config.toml
activation = "tanh_gelu"
bias = "all"
decay_fraction = 1.0
MLP neurons of a small language model. Each row is named by its layer, matrix (up: input weights) and neuron, and shows model dimensions 64-159. Each number is 500 + 50 x the weight over its row's rms, rounded and kept within 0 to 999. Numbers have three digits each.
After each neuron's rows, "fires on" lists the tokens most often at its 100 highest values on Wikipedia text that the model never trained on. A number after a token or word is its count.

L19.up588:446536508468550532568495473585557481525511443492466586475615463533493451569446496518490483515524541413443522465474546506496505367563525479437456553485589520423494616481528505458487596455476484486537447537570464484494454497582542492394559443496525519451491556587519511379490497499516498565
fires on: " |" 70, "|" 6

L15.up714:506504497585366474480540564429544510573535554511494465470502487494459385564517530575491488510508454532429583494563535517491554455498478503413509509491535529464444443463455613454458577555510547468423495522466477514504548454474567538582497473514470448586454443527561430529531400469499490517
fires on: " " 77, "\n" 4

L11.up8:523488515494418571489480433558515436526636548525440593484453509530459508509470475507556435527486476537574500398453446519360552493514433464507450553504472505432458477514490494549525420477495591573523458478481333527494527509437470523502425544460504459464410533471485418484557519536476508421
fires on: " including" 11, "-" 10, " as" 9, " =" 7, " of" 7, ":" 7

L4.up384:476586389504507530507521510439527458452551485463480505562472391522465461574522611454505539534531494437521509443565599515473527453416491517572454521477433517517437515458436509511499511495473447457406546494515494433497539540525616438408479500479537519478510547458479455582529489407568491568
fires on: "-" 27, " /" 25, " " 13, " –" 8, "t" 5

L11.up390:509509510460488516515588621472530541477568426516379525560506466492514439517517494382541440504543462468553534478511546511547449501503501558483421463445547433479646414491498453444512519493417454446435456500588468537477643413462411431477477502454493441556440488500565460471500566525597493495
fires on: "\n" 100

L15.up215:568562504466462433478419505501537549551553472421464538516535487530516614496482525466575497507451402498405483445448521486480482477524451452538500553581541505447559478570505536388493485503481485581562543586481518435506506514556455525489605480540479472551560435421501458434521510514496477549
fires on: "-" 18, "." 16, " at" 14, " At" 10

L15.up447:532552490500562571560458509501517479538500559447548570538519508498448456475565563486586529622480501502443561439469537400551493550499467462513480438591607520456509520604402523432512475532436578511478461564508586492584533505569490544464581482549402450588476464467558442520440473431485499436
fires on: " Per" 19, " at" 9, " Con" 8, " At" 8, ":" 7

L10.up446:465448534527537420466554498482514503448454422512537592458508512587583532588561527552397489534655523499506522508546477507479522583519438572446539489532505505569490611422573582495508515504515534560512467404470547448491524494465536470515511555464472459529508448521472549463524435503437538422
fires on: "\n" 38, " the" 14, " of" 9, "s" 7, "'" 6, " The" 6

L15.up39:460443516526508515508526526410502450478560497505554554556636449490497435473456494446506500486473488537483513486609601487533477513477494472584585547429469456580471548469477447477501428521498531471445568597560495541493488455512559453462502553513538418381485542532469565508512534490399500447
fires on: " re" 40, " de" 40, " Re" 16

L11.up503:512479511498481479575521477451459488522605539498452464530500470480472461575482559580527490508564422444581503534551499477520512478495373508432535484517412464526575603514462479460511460447455467490444453563576550512476503493459444459496522529484522428570489399476522496494478481462579498543
fires on: "\n" 93, " " 5

L6.up558:550426545483510567445485480571393440557453484464510490508374511562594545456492557552445504532503460553557537468511454489536499516574535460566484422513529515471527589549425475525549447469484520495452609514531358449574533533488523445569471537463507570532444515505574521392476550472478478528
fires on: " as" 31, " including" 26, ":" 7, " include" 5, " of" 4, "ed" 4

L15.up90:522561481449491455568512540504478567576565513494566540439518531606504570573445545477590412523487493497465496516584435473538478531511538572507488444501466437482540502568477514451475540538532484489389488421497511532531464520523501513557484441465522526473486561512528586379571453449538489520
fires on: " " 35, ":" 13, "er" 6, " |" 5, "," 5, "s" 5

L16.up194:568556437540465423471530504575509512531474570483545553559496453588482486544458510541457428482538485518408575576519455538561439539544598552471501503459580489451464448524543436458554572388492478475531510483519440556558506483501556503465501498546536595475444553531584450542426511447495572595
fires on: " was" 22, "," 16, " is" 11, "-" 8, "ly" 4

L19.up677:537459455500537541555544482493546438500435521490438487614455470445437432577557467499511376526540455503569543514549483417545482481440461537433553536406442512585480668547419528487457557456493437447445585463420473495444494481546517531442517473468460437506451504566407564515516425506589525512
fires on: "\n" 36, " S" 7, "-" 6, " sp" 5, "t" 4

L15.up208:476492499493496566541477456431522573472544503363553465490491496472489516506530487527552526444531482592578506438536535438516443510519529378566559534543465500484444595504570452481515469422498496544500448465525546473501448461535504568587425514516445443427560550514564563525507448511543489540
fires on: " to" 18, " that" 13, " which" 11, " \"" 11, " " 8, " not" 7

L6.up116:411504468511602495528542414437582444537544497449540561469437485412451492510571534554527488438502432499475460464551475475503460470508430517434498511583512469446575564486475467519542544481484473564513482537561480580575435468493478512449584499527458487479561511547488520443453414510518576470
fires on: " |" 62, ";" 11, " " 9, ":" 8, "–" 7

L3.up554:481513501424553486565582614556480526616602545474551474490470469486565467552530520479483378503509499567591511474538530506463443482535439460449445473578547460580448434573453555516545509485515434446459509510533438490533514434521549585583458481461379458471433489431534425462508518519503549529
fires on: ":" 23, "N" 15, "." 10, " /" 9, " (" 8, " " 5

L3.up404:531495594484469543525529489578414518595479439476504533466564538540528449463469374506524444452445449584573505541579446443468432561523497539602516610449416482431511559594574446503513477501505427485494496542607516549447394485538455513462531506412535509559408435464434508523498489466597459478
fires on: "\n" 28, ":" 15, "°" 8, "z" 6

L11.up331:462509512521549446545456452539589530522477373478480552372506495564545533547510472504436551437473491475533411606556510534513454579499458386534569494509478405500548513540505463520488447455497422580551408482509491441449512508407558459444493512457470469504451420559463484501506480433582486431
fires on: "\n" 99

L4.up659:514374537509539515474534460416500523638463544488515480566488479505491491496493558467560411453562526512459412488481524488526499539438540439512470519420410502523496492481528414442582511447497414533455427596490570461452544419512459500488466507563478536535470580462589590478520579520437538510
fires on: "e" 28, " of" 13, "-" 8, "ed" 6, "n" 5, "on" 5

L4.up620:450439510483471566518535487417539499655458462513539482510480541429484485430434593486587554459530538483450488440513540454451467521493503415476504517448484384572507472491506437431486521439399443478596590530450484496488530551540515471467466505553488512470399578472542491340482521499577543511
fires on: "s" 38, "e" 15, " up" 4, "-" 4

L6.up138:517479564437560403426475558518456530520498555412533525475431588518409531548548496560539568548517427498541528480502516496451472546558482507520470538563559356442433486537535511555542574497576531521571546464481461386530511595443601492524504482468478436527428508605484499545479506489583426496
fires on: " for" 28, " Dur" 10, " served" 8, "," 7, " where" 7, " do" 5

L14.up359:408424424550563534468530517545477466490466467409539591481455534544512450473489542473522453455518498545437581548573358485548516534486555545480576468456465625457455478489489568528505411452503446557507444507518392564524505441501420456470507510491571505476517525505526444428458404499497535651
fires on: "," 20, "s" 17, " is" 12, " of" 12, ":" 8, " " 7

L16.up533:473454511469574509570517513577547587413570479460520530467485423569571475551389506460561523480556424577514534492492462475467516436428528516463382526463446547485534444531588548608540477441492528504497506513549423440433501447626521386599444462548481490514573452548516505440454464527546454450
fires on: "s" 33, " in" 18, " (" 9, "." 7

L11.up731:496416558620484503567444599399490376472617435488548585538474466480480413525477543520543526443425481621530558527540595467426534481503436441650504516524446545459466499535538557473620510460409531521524505507522447518517387511489529522544554531497519550435459559489569546487486467565506532530
fires on: " " 47, " re" 6, " under" 4

L11.up61:484547494451525387503464469458479552556579582451499463547439514463519600450493454506634472564493437438446483613495403349540488466452483523502545468505580524504487445514432449409452567613481459562455461511564415512530473555457551578519418491576549451477586540464540508532453400476493517515
fires on: "," 37, ")" 21, " " 12, "." 4

L6.up449:458560505453528485531431549527400548443497516521441416597479486426443498461480474527567496501457501447420487473376541513455532457513552469548548509496483513531477607527513498543526508524471602411453551606450462486444529470461557561604447547482496505423475537553492491540566468422545540467
fires on: " only" 14, "s" 14, "ed" 13, " to" 12, "ing" 8, " " 5

L16.up174:533621586561490442501486587547508550460537537475515575428546472560443513563494491521452452481509529551554479587535513464536485553548561483511450490457587501568421594532547508474534436503610445494530565474415527530527480500505496412561409538540419480463505499469471455535472374513539509355
fires on: "s" 23, " " 21, " S" 12, " Ar" 7, " an" 6, " used" 4

L7.up0:620457492515535553498458470474479486422424423560484452478499494485506378553499543507500472483537464472536558491549540451487446503455424530464558479543562458480552597465565534505452498430488526498436462496531486551496430448576510492508558466498448460571501430510472473520464421514515569530
fires on: " the" 20, "'" 12, "\n" 12, " as" 11, "ar" 9, "ur" 5

L11.up47:557634542413513468534520527530454461446477556442477490473404491474527478514485583522520419466486497529542521521608538467579466479531496555551511449461496562493520508502390449535496487503546477436475605479541428518586586559469622501521501542486410559472509456461491429504441471505490602419
fires on: " of" 17, " –" 13, " the" 12, " at" 8, ":" 7, "." 6

L15.up179:533484484543512493516532520519496476521594556498542536497437558497425517462490532515457472467464445436494512548478448484464508496571504450429556543634486553475451546491533474468568386438538561516412455583491513496549505548463499552489389454598547511500434532418493466485464514575596518528
fires on: " as" 21, "ing" 19, " during" 9, " of" 6, ";" 6

L6.up60:477462610538482495529511541491471475416473527579417443549510545556554544387535429505570465532512505518428474439489530535521479507528488430501531489506504520553404446534517502576558615494539560404485491495549463524417516507413523523541449504388581455463460587542563543440422516421532599489
fires on: "e" 19, "ing" 17, "o" 10, "s" 9, "ed" 8, "ling" 6

L14.up483:489551510476388439469532482501442485527505455516520520448448545485524542560570563518446453460567552566506533564555450545514496470508509610518527543498539556435456471512453458518438586470474501488362552484453462452450484589532489557484476383539525490448541527548516435579546400558443425507
fires on: "\n" 32, "m" 14, " " 8, "," 5, "NA" 4

L11.up437:489556448423586455475440546490530496487454534507480521447429443506463563593537605641465489592489527457434423558528471520478487489546492583535483458558490480457481520451489591432472554502456424539501564431469482519439590546517441472491455469501445503418468502490474527466554489372461475509
fires on: " " 42, "0" 16, " |" 15, "1" 9, "\n" 8, "2" 7

L16.up101:536611434521493499537535415425466487468493585498534516587506416480414503505501517490435482516495585573532543563475498525537524416510570441501495564522536523515504595494450480436478518421563559380499497553425455537638577493471553512550401618472443455528482480494542490504564445394468480454
fires on: " " 90, "s" 6

L7.up4:533551485491563553462504532522530494604531498526458464537443474502568475477572558445451466513533541610413507423571399557390484447500546512464467528437559548423483495540461515447533449544506569543496479437443457476497676490430441504445518576449476531590405412506529515487506540508495480422
fires on: " for" 22, " of" 15, " in" 11, "-" 11, "9" 5, " to" 4

L13.up705:519504568444491429523559540507511446528561523557454467537515437403445563499471473463509591534524564467516432503494473529565468528569536463479491520491524479511440511468568496402467479504482547524478588522537562515462538554445505449455394506512450521505516481447503509524485503474466488656
fires on: " D" 34, "d" 11, " |" 9, " St" 7

L11.up551:524591416524576373519332413546519518466502438574504486514508513597545449469484488553505455631487545476488479398526510476416512549561549560606492533556563463517519532502485571533513548560560397486480507467467463524490508523530513463566482522444530453459488471470545527459519460442457555514
fires on: "1" 25, "2" 13, "8" 8, "3" 6, "vi" 5, "'" 5

L16.up221:567509534492515447511534453527501448533504460479444468499481511515476434517493499534520518528586479534448515463416543471458413509532369485516503469557493535588518575433504558523428357418453449615412502549600431461456416530444547513453551503506440528522421494436521529539510419548552450491
fires on: " " 40, ":" 10, " |" 10, "." 8, " of" 7

L3.up728:450500448545513452464462487533457560431521504502583533537505407546501454495508499429428467462515523519491543572440540599453516564530494558492453548489563489493439370499494499533634469565552501492514489484502431536420522496507529572458457602377500480538465416445540533571456440456583577453
fires on: " to" 14, " from" 12, " by" 12, "ne" 8, " with" 6, " for" 5

L11.up511:524520544542510505509458478491484429514558521453459428560487450412545415467510470513526467494460408541504609466570510532505491480448499502566561464516493541436549561461513523490506478498482544637499454542584515514460493538538489508523517586397571524513534477423515484541427424508597454542
fires on: "\n" 70, ":" 5, "°" 4

L16.up643:606449453524507509557418464514583549509494504491463535431477485526503415511487594480492410502551539509549646552516549540605496463473526582503484453463531556508453580554407574518497458547533393554507441495459547483449537434468529563503507482560524449471518447540465520525570515471457499465
fires on: "," 20, " and" 9, "–" 9, "-" 9, " &" 7, "\n" 6

L6.up331:468511395477448501527576488491501606404539508487517427607527466481561477540612497468461444510509476544550589455535521403487590461502422453397471438515522515455482430572462545462536483566532443491540440500427414548452522499481539548448461537383453469523453485425502525479490472463553479449
fires on: " to" 34, " in" 31, ":" 6, "min" 5, " by" 4

L4.up702:472541550536469505440393550450431519483482482514510406423546588606441459367464507539469433588523508527424517448573441591549537517428486458606539523618541485529496491545475466429545439551527474533523531539508533562474408532500505549571528543376520457553507553411498573459478452478454477459
fires on: "'" 38, "ect" 11, "ac" 4

L13.up474:482462459462425573533525518465573546451434520464427473461482444485438466493549573520507466478521581534386479558581501594532519391502458562484544444517442485494438484464443528512472557486446379461356446510509505449576430488522486560509513491514513425527487515522502470509550484495485482534
fires on: " (" 38, "-" 14, " " 13, "im" 12, "\n" 6

L4.up210:463489557550530511484489517436508519502496574400379449449491521589617544518441549560522458474519516476572481446469486545537541501498444599415568558553418561546539526536402497502511518462457497473505510493503532549554494502497474529524563575508444544474555496514486453511463474472452606490
fires on: ":" 52, " of" 14, "it" 6